MLP neurons of a small language model. Each row is named by its layer, matrix (up: input weights; down: output weights) and neuron, and shows model dimensions 0-95. Each number is 128 + 24 x the weight over its row's rms, rounded and kept within 0 to 255. Numbers have three digits each.
Before each neuron's rows, "fires on" lists the tokens most often at its 100 highest values on Wikipedia text that the model never trained on.

fires on: " pre", " Pre", "per", " early", " North", " over"
L8.up758:067155073135141137134106129093122175183112134141122105185131106117089066122134124139127142135120131124170116135134104153147084133159125112077109147187086145130127120157114120098102118129119100123133113130143122177104128147094124175147122134123113104086129147123156131156152122077123117136
L8.down758:091109134132137108094125113136134125142097094147157144131128136117096179117098129159158143115101121158178129146129185147146086125146138121139154121148126089121104131111147129105096155136084130151145122117177141109134109140089109139128167132156141103148114110125154136120174107110118145124

fires on: "ic", "ach", "ign", "and", "ish", "est"
L9.up850:128154118110127132121126137131093162123102172124122095189146105104115115087172136101108141137175152101104172132147100134123107123114148138130082141128070120090132115150129133134134089135124153105115153150147138155144139144165145169139140111111141095101131107145155141195125130159105147106
L9.down850:117164096118115136122112121133170102130171139144099096142109125155121134076142142152176093100145128098097140161159130119085134131090112133135096148079138089122111147164133161147134125082111121102109097135130138141179126148143104117122181140181177138141131136140109111159100151103171174119

fires on: "ian", "ist", "an", "3", "8"
L4.up794:143120113137113103132165147155129154113134124128131107130115117110125106128139128140104146143158126124110108094118096112111116092127110117127142153096108135062150151100129157141137140159135116137095145156126142165105138138132132176121120088104132131103096135128100127101093148174143095110
L4.down794:105159109162150120183122153153110113131111141095156108139133133117144147153104110130133112122155141131173105144109122133143103164113151097136142136123115136126126132124124119103152136133130172137130157144129103134100181102125132194127114149104138134149151156135094107132102155135101131125

fires on: "ined", "ged", "ured", "osed", "ted", "ized"
L2.up216:128110130155117140137117134130124115118141179121136135157117143118094094138099102129189097130122125139162132171151096114131156162108159118143075171102101127107097051145145129128068109116158078154143147138125106132115138128143099158132104104164120124137107115131118119162124116117121136151
L2.down216:104170159138119141174140097099140102160132132167125098103099166082132123097159150138111126113138107156107133103146145144118110128132115097161143102130137110092157141124143131137129133125085142176083139134136123103105129156102085112129176105163136158112163130111134183114149127096168139104

fires on: "ik", "av", " k", "ok", "im", "-"
L9.up578:118135103120149137070138139115148121151119140154155134125168141092107129197109151101147141113184112160126113127093113126149131177099133142135084160153098095105108118146115160106102123141114098086154113137120166133109153113131116135085115118124111151109141148100169109092147169097160136162
L9.down578:149141110127110134155107123144139192132109095142113135120113150150139136130117150112097134079121112125115162177149170088120086097108102123171161110146113176149160114140124126126108120149135091145114153131194152132105164102082152134095165105126106106151091149112157145109136113097135156136

fires on: "h", "L", "H"
L9.up163:092127148142155131110141111128154123133133137100183129140142098112132136069116142090104143142147134123139139159102093130111113101101169149114138084114137135153123144105126166139103087175073112112146157131099113157130129079081127133115099137128123126124131115133138131116148123138086085079
L9.down163:121134113127130134039086096095145142134182159093080166108105152113101118153163122131158113138200101117134119139147128120099129109129156174153170127156126132139105114161123147177145153131138116136147141098118123094113086134141145075137113117130166115150162110133148154159120105108087136073

fires on: "In", "A", "d", "y", "er", " In"
L8.up158:124132126167092144110118118123143117132136122099136152146141109149159118127148117099125135147145145069159138137145102122122175133112145125091104102168130116120117147106107111101120149139124168145190165088123169177092130096147082157135146134094147088143111141114140131121079117127117088140
L8.down158:105135095146109112152137162154111123151079163087101116101135129101150178097132147142111148178162128142093144135133124123106174131087111083120099149161151146149121097109128127113093137135139126139113094115158121076173140116164103186117151180102142144123114114208118132089114114142113134162

fires on: " be", " are", ",", " is", " including"
L8.up407:134131121159086134151117160106144156178089193082103131117146149114150119164105160135162159150142121093160151117121126138109161108092139100136143120170096128098154091124105171084116117105151109134143132112123113150103155143142130137130115095119124120129110138131127098120132127105144125110
L8.down407:147137130089113134242099079115155151105124092128125116170117102092148113118126109128134141136094119131109119147107139102128108128191102061131134153105124128157095141125126115116131124157138103128121149096151144143132056128117119127091113154143149107163134126113134128141113130166123124154

fires on: "h", "9", "a", "T"
L9.up84:113133168094105118102111132111156155113120128137172121126146102137145080124141140067099184165121126092165109123072115127102136096129162149129137137144143121147112151143127139121154164193146154131123146121129126101106144095088114119118098157121153119150142133120154128169127135142104123131
L9.down84:164122131130151149101102115138136120162125183091111122186146144105142096094131148118148123143143133117147147153089099080105138117156087127130134073135114135129097140100154158159091109160105133160130133159135105099106122099182129108122110151149150115156079110111161154154147114143122091116

fires on: " F", " V", " D", " G", " C", " W"
L8.up349:164114109149103104078140136124128160174116140138120128155177140118164133178161144121107121105145116138101066131130148115138130157138127172107150096129132078104117115107170104145103151118108193105145117105112110129200138091116103145130119110150121109147154155098097136143140102123133148117
L8.down349:157133119116107108198160098117148177105135093110109151108131168138154086063140100137103103111080119148097100106139117119092157138111090160119186132140164156109116130120137123106148125158112118145130126135133062101120087136113124119126107126099128105127105126114118133141139116159140102120

fires on: " Re", " co", " Co", " re", "Re"
L4.up356:149091148115166123099118129121135128144125090122123129088131134129087128162130153172164089171125136130162136175106114096121125099175143152134130128121162104130092106172103111131131146138145112131121119089109142123166126137073155161142146124140097128132118140105075160115127113123218123174
L4.down356:193074131153165135111140118127134132123129110108119142138109154167113127143134142137156085138065112103141105146124134065105107125125141134103172103096100091116117145124111122144150135121136094141129139092106129103156110132112137169165172159105099151144156137140137154117140103125147117160

fires on: " men", " People", " women", "aster", " Men", " Time"
L4.up277:104129086180131132125095131130132122117136128151130165140125084109095103121142111161151074142138138113153112115158129169146168121111150110112114133139110138115085083132145134105133132103101130136154197124150148165109124126076103160116093112134152118145125137117141136150142140140163142141
L4.down277:106166135145146150159167095118127099133165141132135101161087144115069130102138139098106104129148133133132150117147147144112177077158105066132118108139105135161121110131091147109112098181138120149113144163143103104138058120155134114114129087175119107149127149106129149119138127113131130095

fires on: "av", "m", "iv", " N", " V"
L4.up343:134165150120117094117133136126137135135163104137162136077147136153096118130133134123142146087153143148110142099099123167132124111122151135053121108135164083105137104129103104134156097131101097086140114123114131148133121129099091175137146130135126121134143138062115131137111140101114159140
L4.down343:153167104104157124110124120142120140116185128121170159147163164147160097142116100134118158171145111123118095147117098161136153084137097138117165087146123116104120132121119087150170144128158095120164110097133108121116123200090143167111130154165106121092156091124149102099099113071135117147

fires on: "y", "w", " Y", "s", "Y"
L3.up202:152138138105151176105164122142122110116143111142108098167121114127143102111142133119124080123199136124117197144102098106101096142162142133134126116133080121128117081137171116107125133140154109125142159131110135097115126086157119101123115129143116121142098155126157192097139155104127140110
L3.down202:122166134124143118068129119108132138111161123130177114083137134092102122145134101126156135151122146087129137106108147123099122118167147151145104155115120109178083115147123133110147107118133102127187115088132128170098120119214156104164145153126133135096157155163132125128163126120134164149

fires on: " Mar", " Kar", "ar", "ording"
L4.up278:047157102154149118126106144129150137108127146117133126151129157105127092091138117135138161157116137110106119126129083131122157149122139123074086102116122108166152136119107142128134089146138119127156097131124171143118137089120144134138150129170128124132150144126092132136063128081169161129
L4.down278:106149104145123120109104118150143160099186139134115149126147222099098127138120122166129160118059138126087127117155152169122159116132113111129109088090151114128126109139114157158132072132083101122139095154129155135126105082131126132165169118140122136128121120160138133140111135100164164135

fires on: "na", "ena", "za", "ga", "ova"
L3.up163:139120146109075093137148127113133169100140184126159119122107152129109122126158137080120081122105122141102098149150136062130152112139122131094106155117100135100096117158172133151108105153120138106122145150116110161131119130074116119138117113148144131134142144109119131110121133159185150134
L3.down163:122150151130169114187107106121115159108159097131158117076129155120149130152098106138132144108113113161135142129140134148072110137111125162167137092148152128136117154132156164151200148098135111137157117120141150110100103125155139106117127137157106137101130129163106135102121120148133142096

fires on: "is", " including", " include", " medal", "ists", "a"
L8.up64:143128114125104112125112154138158119164162096080118122128132141138139111077152168134164143143152115125109113133141111161115135124103127121143110166122072124100168076129153107133133125159215113108116128108123121127089116115127127108112088094141139143139092145118144136132118136155134104152
L8.down64:127150111140108109174125155085170114126162152147137144152151116102126148120142107098132112154086094138153178123149121110145122134139134093133103111132163137125120161154141100119131141090110136108130102133166083144122000150117124139170077155128127208121134147158124139141113129124151151126

fires on: "th", " first", "ian", " single", " final", "mer"
L4.up776:104079144113154094127117138123133112137151123121164153129153089126157115132106132136165151138103127123122127205174144126115119147145106129119073131151091149150137081097126144088170091197103155121119134144115099130110138136120095117116132109117154148102128137135120119162153123113189068137
L4.down776:125136105104131156123120136130126175145113091136096096127141112180144156159124158125153120080142122073137103143130123160144137151160100130130190119091110201142136169129124100131152120123115070149119143099144096123153146147133112131134140131119103125102116146116088094121093134151103144106

fires on: "0", "ed", "ug", "9", "em"
L9.up571:114135149135185106132108141106137124128094140145112140101154084057159140113149103145154089139135152131164159078169141171095126098127164135139100143098136134128110117134141105118144117133150146153133101137135137119136141148141130175115127113111106075104177151134162122135150148126160157146
L9.down571:104137071123140167105125136176153142090138092137074138110135150141124141147139095130121136167110116116147146113134113124122138114120121185106159157091127116132107147099121073101085132154170165179158184095131177152146173122122152116123099092155136130141164092127149152116137127117117125133

fires on: " reg", " exper", " spec", " var", " compet", " acqu"
L4.up950:121107100142152108072114138112139109121092183135120132112106133127104135111159129162172099138108123101190091120123120134144130155103174138100124182145153141116147131133117139140125133128195143101137109138119137128153124144116131164129118127127138145119152101139135094190142128134136147132
L4.down950:114167117126132140109107113144123117147128126156139126090105149162110131125125136160118143126083133123089083100149115126112112154110116141111169133151122105140175163127148125134092112139108127100144116199124147105153094110176162140139150156152155157150125107096175138150132124130152166130

fires on: " pr", " fail", " order", " attempt", " help", " respect"
L2.up591:129134131127142113098149181143131095130101152126102158136139146125121119109123176052185097104137119109116154086092136104152113118132113140121113156103136135159154189073127087101136101158139171096150103099130128112172135125146121120100152122108139128156147156101126163117101135096148163113
L2.down591:144146134129106097160143135128122087144085127118087136142135122143132099135121118076129118086115096129118138064094166112141097133152108100102124139129136166153152190084116108101133145167158118118103091118131114114176118114146171116133151148097124123124150119149107152110106172119140141101

fires on: "en", "an", "ik", "k", "z", "v"
L9.up74:149137140115141105075159144151135116113144097143089114155167114099143120131122147114197151144143116149115164123113120121138114120161123137125110172110099090077164110114168162105098135161122118115135138167112127124127108132125078130086157083143100115134153124138151118093133173140155078113
L9.down74:084139120109097112131095043135131134115169117130108112148115138154152141103140110146121125095153146133097114128115119116141137108124105099167095133148118133109126162159149107117126147138144118163148176147099103153104086138075111123182109140151074158126160154094089107125095111095158161139

fires on: " a", " place", "v", " Team", ":"
L8.up243:096159105115125115122092141121126147127122142125083156144096120150125125174149141151160105162112177118129163108128099166117112104120115167164103112120113165126113141114132124124136145105148122139123120143124112158122139092127088175095133139097118124080086117099107111124111168148124115140
L8.down243:138163113121107080151159120107110191112163162118108123136152160111110078102126132116112071133159124115106133113097133104108152118128096104122093123162115134128164183137115149141085127130110134170130123155095075119130139118078136095151121121118155118134151160128178117146157119112146177143

fires on: " ", " s", " p", " at", "@"
L8.up709:122120102126104112107094123121174086159104108111085140112185149125103153127130147110152138137138150147147111134139121093152157118139113173154129146144156107145122148149077137121095111156101158099097146143128152182120139144148090100114158142119159126122129117050144097133096126126129129133
L8.down709:109146143128121120167145109110122156131091137173118127112125119100104169118157111097059113149098096161136161134068113141116094110113129104087133164174127146119102132101122100086128116159160154146110146125127133134135112140166143177115073140130143186076148132138118154148130136122134087123

fires on: "ut", "it", "at", "xt", "quad"
L9.up922:113127090122145134112137149082126108114141127131140173148147081153083106101126089092177088179156148113185166143121144139138129131132146121157089145131154142093128144117138126112147103123128135067131148122103151129128141120130134124088106157115090128137171099105150104129142184131150162122
L9.down922:131122131133106134160156106170124130122140138173134142130116121134147100154142075131159159113122118169146144115144104137111138130070151169148093127134108148145106112118094125099105136126142110164152144140139089120143127129173130179161111114177141132151103101133080147086137141154147142137

fires on: "le", "ic", "it", "ir", "art", "et"
L9.up144:095138142113117102081114127121148107120145140131181130145129120081139129151191155106119111128146159106154125138104116135113101143164143154130096128116128102142149158154088110088109100147101131110093105089135113123148139142123129127099131137166132146155129151118112139116097111182119130121
L9.down144:080129081133100151125154115140150188113163131120128126130122121092148152112122137123150101139112115104111142108139165149131121156108140126156148136055150106136123125115132104145123131099107159184141076088144156117127142089099117114153134124091114126153111097177178126159134114125097138148

fires on: " that", " it", "9", " this", "8"
L9.up779:110143131180086128145098171098123120093120151121107149130127131126158106165128140137116139156135147099149157106115095183114153139128173131118106125109112162137120128089160117096121138098143089131127124104155120155156149083083175138110077158111148125139167133090133150146098139100128082138
L9.down779:107137119122104105130119134104152163111098153126090114136135153077120188124160146086095143125115095171131184155153125090140137114129139148144112153128125146124118158129094081143123071153097121169114112160157132127106088149119123142176154136125115172109074109121155094115094114131115147152

fires on: "),", " –", " -", ":"
L8.up364:122088136157070120151152160110141112135096120119132132152116096113102147135116138155118132120175129110179206125119112129109155088124163120162117151099107100127118148136113111141130117134109143090090116154126120118133130076116117119118103144131161120111136149115126071122134108125107144133
L8.down364:144133123133149130202104102141111122102093146093110117121156103092106202085128123102147165135101169131087119148125124114118102150159126097132090132104144123110151117124122161105158130116130123121169133186102154134096088154087106064132145125138098089160132108141104142163160061164127141141

fires on: "en", "in", "a", "sen", "on"
L4.up522:158161133113141065128160127131114107103153097099160137119142133147100113074153150090132113157121128150107124122131127109145110151143121111079098136135113122097177179134161156117137103140114151129132147180090134080134109104140048173104131078157124130156115157111098168117135124165136108113
L4.down522:179111142159098146113125106112136148102153168107070159163121109130131095134112113159102109106101105132154097106130168154139144118142122134175141130095097145109114118161175117131130115058156134131105139112108158126152134105134206125154140153133165091120124119137115136168113140135146164111

fires on: "ism", " Techn", " techn", " histor", " typ", "hemat"
L2.up81:107105128094102140095113098125144093129106157109147151103155163150100114131122141155158107121131125093110132155103108175142141139120121152120088160141148105112140151145165137139138151163166096112165115105126103153177112129145108124127126096145131127141164153109139095177137125093138132132
L2.down81:146101141138109120082112100140123100157108123161116120122148136161086111118123117117126127118121170113096120155144137142112125128137116134144165136153146095116147151113162141139132119133140095129108134125121127159153054102137127091111129122175182155140156139124137084155089156134118127114

fires on: " F", " P"
L9.up732:117135118131102109114142130102146154136155123150176153123138144083125113130167172123129142123142136092123088128103108106148165157146114156077125117162079096121095134137112131149092116141136157110161129132085153184131131078137131118120116127108122093136151123077127104158146148109152145177
L9.down732:107127146118114115166158122150109142136128103118136104094150149143141164095102098147113105129131142159067102127134125183132093119135040144090150102146156175144076150121112103146120141143143103147164127163138122146124155114132128134122151126149165127121110099129110099157104102102166097095

fires on: ").", "]", "$", ".\"", "\".", "?"
L3.up19:107127155157115132123161134136130073154149164119112147120122156150130094092129078117129138145120132142169141120142135152181096156122131117172119133133151154089182109109116146142109132142143076126085121165135080122150142059112132150116085155072121115146157138136174133093097118085152110119
L3.down19:178113143107099135145144124101137171126136132195125153166130112168137103124146146120098143116150153134145128167153119129174095164143147127079141132120093154086142083129132103146125111104145143109134116160109116103161143098127112116155096125147115147128114104191116116050087072146131131114

fires on: ".", " Henry", "ry", " Mike", " Michael"
L9.up815:149160150128107107116131124118141107138150120145171176131195104126139094146140137106139129153144123163127111134155106128121128108154145133111095139151115127111149115134143146140111101131115119077121120132141111145125125106114109133132123090113142104151138161112104145108139116188144108154
L9.down815:144117148117144123150132061137154120139166088150088141115135121129144147116125122112138134138130130133105129107114128135123130136186073083103092120099116154114155179149135135107126098080141117111117133147167128130119006107120125158148152087139170132121128144125086154133150126171155121151

fires on: " place", "ts", "ation", "s", "les", "ance"
L3.up664:135150144094134129125137130129118102135111110128111094160122116141164138149159136091132126108149139161101206098119130126094129105148176174144089123141134096155155152162084107132183148132183149119132112136128136139114127146124093134130143122138104108114102144111072156129085154193126142114
L3.down664:136079101131164143165118123091144085122125113107143121103138129106157125128143113113119104127091119157117150118125125151153170118068107118086128130128113140131145120145120117161133119128119115088139137126124139162103118108163139150147111144095145131129125073114145080120073123098105138138

fires on: " and", "et", " final", " E"
L8.up219:098073083135168147139148129120119113133112164094163138127167125131148127106144143133146108136109140122143092124104140154115094156095130105119104149106114099120137152158129142125124185119143140124146159079090093155137126154152156146134117140123138123122118168114115128173145164140124106102
L8.down219:134129131113098085106124107120132146118134074137124159135159141137142148157123129150132116101076118126145143121120110114107120095187130147131123132105131116173085139111098127170104091140163100131130123180182156158138170138078114164101120121139138110146132115137147132138109108092097115147

fires on: "nt", "ot", "9", " not", "ast", "g"
L9.up200:111134178144149107128085119092165138151110124158122169140150072109168144159157122179154115146140172098152138143151095162085143084113135153111117109154108119146150140156140155132125137136140158147104123080117165105113131131115103160111085116121134104150149131103135108165132110103140118109
L9.down200:113186106165097076143177099176144127142161146137091125118143117149144117128078163113093121124158132174139132108076152093144112153130093107119120115087100134153152142142124113160131130102116170125104157117146168144139080121125112116170113142100140077103144105138130178140143112163123095146

fires on: " the", "er", " Re", "per"
L9.up235:163138143139146131122140141112175174124124107095181111160155088122155147078151149131111137108094137096152185156113094107139111111122103115082114117116107108118073132141101135102143134126116121164172101140120155144146157109091158173097113162127100112145169128100126132109101122103125141096
L9.down235:073145117149181154106125141111099144148123088132129133109142120118120123142140113119139157097100083130136153123154149140110070109136115135122151078162127144146108100134101171131151108173134122124140140142102128108119139159131132136127168123094127155157130135068137135119121106138169138138

fires on: "l", "in", "at", "a", "c", "an"
L9.up706:150076169144115133116155139146157114158130132126112153119142137109075116165148117113134113120119145108132146132172148093181096126136105144090075142129077088139128135115121150097168129123114112113133200125130111091108139107146105172096133127161126122129151142121105156115124119154101140154
L9.down706:105125127155084087122114149138136130086133170173123115146143109171153125161078149117119108138128108112104102132103071123166077125114083174133137123092108140165101121117113142165137164165106134148163119127132141126166144107134105120094140106115166121194123090156136089171132145126145108104

fires on: "p", "h", "a", "he", "ap", "rop"
L9.up139:147133102102130144121157111127118114116130138133202134115110124154138140155136160120137114114120143097097160149094135136133127162096099117102083087178156107105115159121181113093162153135121116113124174094084106127113123079142131128108146155125099098135123160101091121156132148127133115143
L9.down139:146121164118133148091146103164162130102190127123140142159125111124107095157138134068121108159134129144177114104110155080093138118160115112123175147102145131130109095124117136151102086149128168120137086136150139136084040149140122140138177139127091130120132156135151121139149105129129109105

fires on: "y", "ry", "}", "ep"
L8.up775:128070116134087113123160142150124124116137137106122141161148136121158076076143113114122144158137127088119170151114119066138157146129130136143112143122121107138116110164159131094144157101119140145133127108129125111106135159113068120130106130132135116084167153147084148193123119151128121172
L8.down775:134142101106126160191109145113120118132150127186142103079127144135094061142108137122122132081147128103163096124123119134154139162094106149132147153177143141119136106129103106161152155090134131130105133150150115191108152129135142128081139114180157121144109100119100113130145104093160139105

fires on: "/"
L9.up58:134161163115110123127118119090128144118089142141134127141119071135114139134132124152129071125146174106147138127158121137195146144166111133137104131193138132127117109171131130088131118122114157118106104120111170139172124118106135154137119066157153097105144142116149125112107116110089112126
L9.down58:172093110160137139071128126131135107130103175180133140110108111148151121149142134113108123136127123122126126124130140141127127166140140143113154120130117120127082140112124094179112120102125156106163120114160105118106154164132143103132166101154148112136134142121159142095110184143092143097

fires on: " Green", " World", "ens", " North", " White"
L4.up867:087155113115104133115082134135143125146117148163111114146121076133120122162136086106138128165127136162161121095109102136144127124095159119112104123202168150158152152163119163110143147125097132124117151151140147166101125090120107128129118095164110119127101135107137131101093106171136133179
L4.down867:112154133121112099129119084158140145088201127166167124136094101138123124114123148134120159105115092117132143106136137097161112144124125099145186145116143077134101173155168138142110149121064114127170182159124132152133075123149135094113139144133119103142165089125109124137158131135130089142

fires on: "ary", "ate", "ry", "cted"
L9.up759:129168123138066152142139140104121133113117154147168118177108131123164107130145111097151131099164120159149098117142109159158116148137194131134114154138096139122137072113115136111102130132111097109114168158119108145138161142130128165107133109153117122048126172119159126129114170164139149142
L9.down759:121119117117162134080105171116141153159106114128131129085106075100130133108176163128112105155129131135118145138102155125131129111107134211124149126150131125129105086110156119132125164115104122134147137115155145138089182164168173121100096166131154129151150139116114117161139087159137173083

fires on: " in", "ib", "ent", "ient", "red", "anded"
L8.up367:101135107131109102142084126135135181114126118119150123149133156125110121091099152139112137172160122107104159117074109116143112132128124097135119139115123121100113079160138141140126121143141138123192137094136123157154130152128090166133101090135118148119108152141145109137152120103077145135
L8.down367:149177156141141130164135116131140120141127137151083129110118144133159102102116112124139111164123129150097110075155126086113138115080144046130127137086070132117118146076108152132139118094161124157119124141134123115133061118163103147158137127083127123110160143132142127164138160108103130140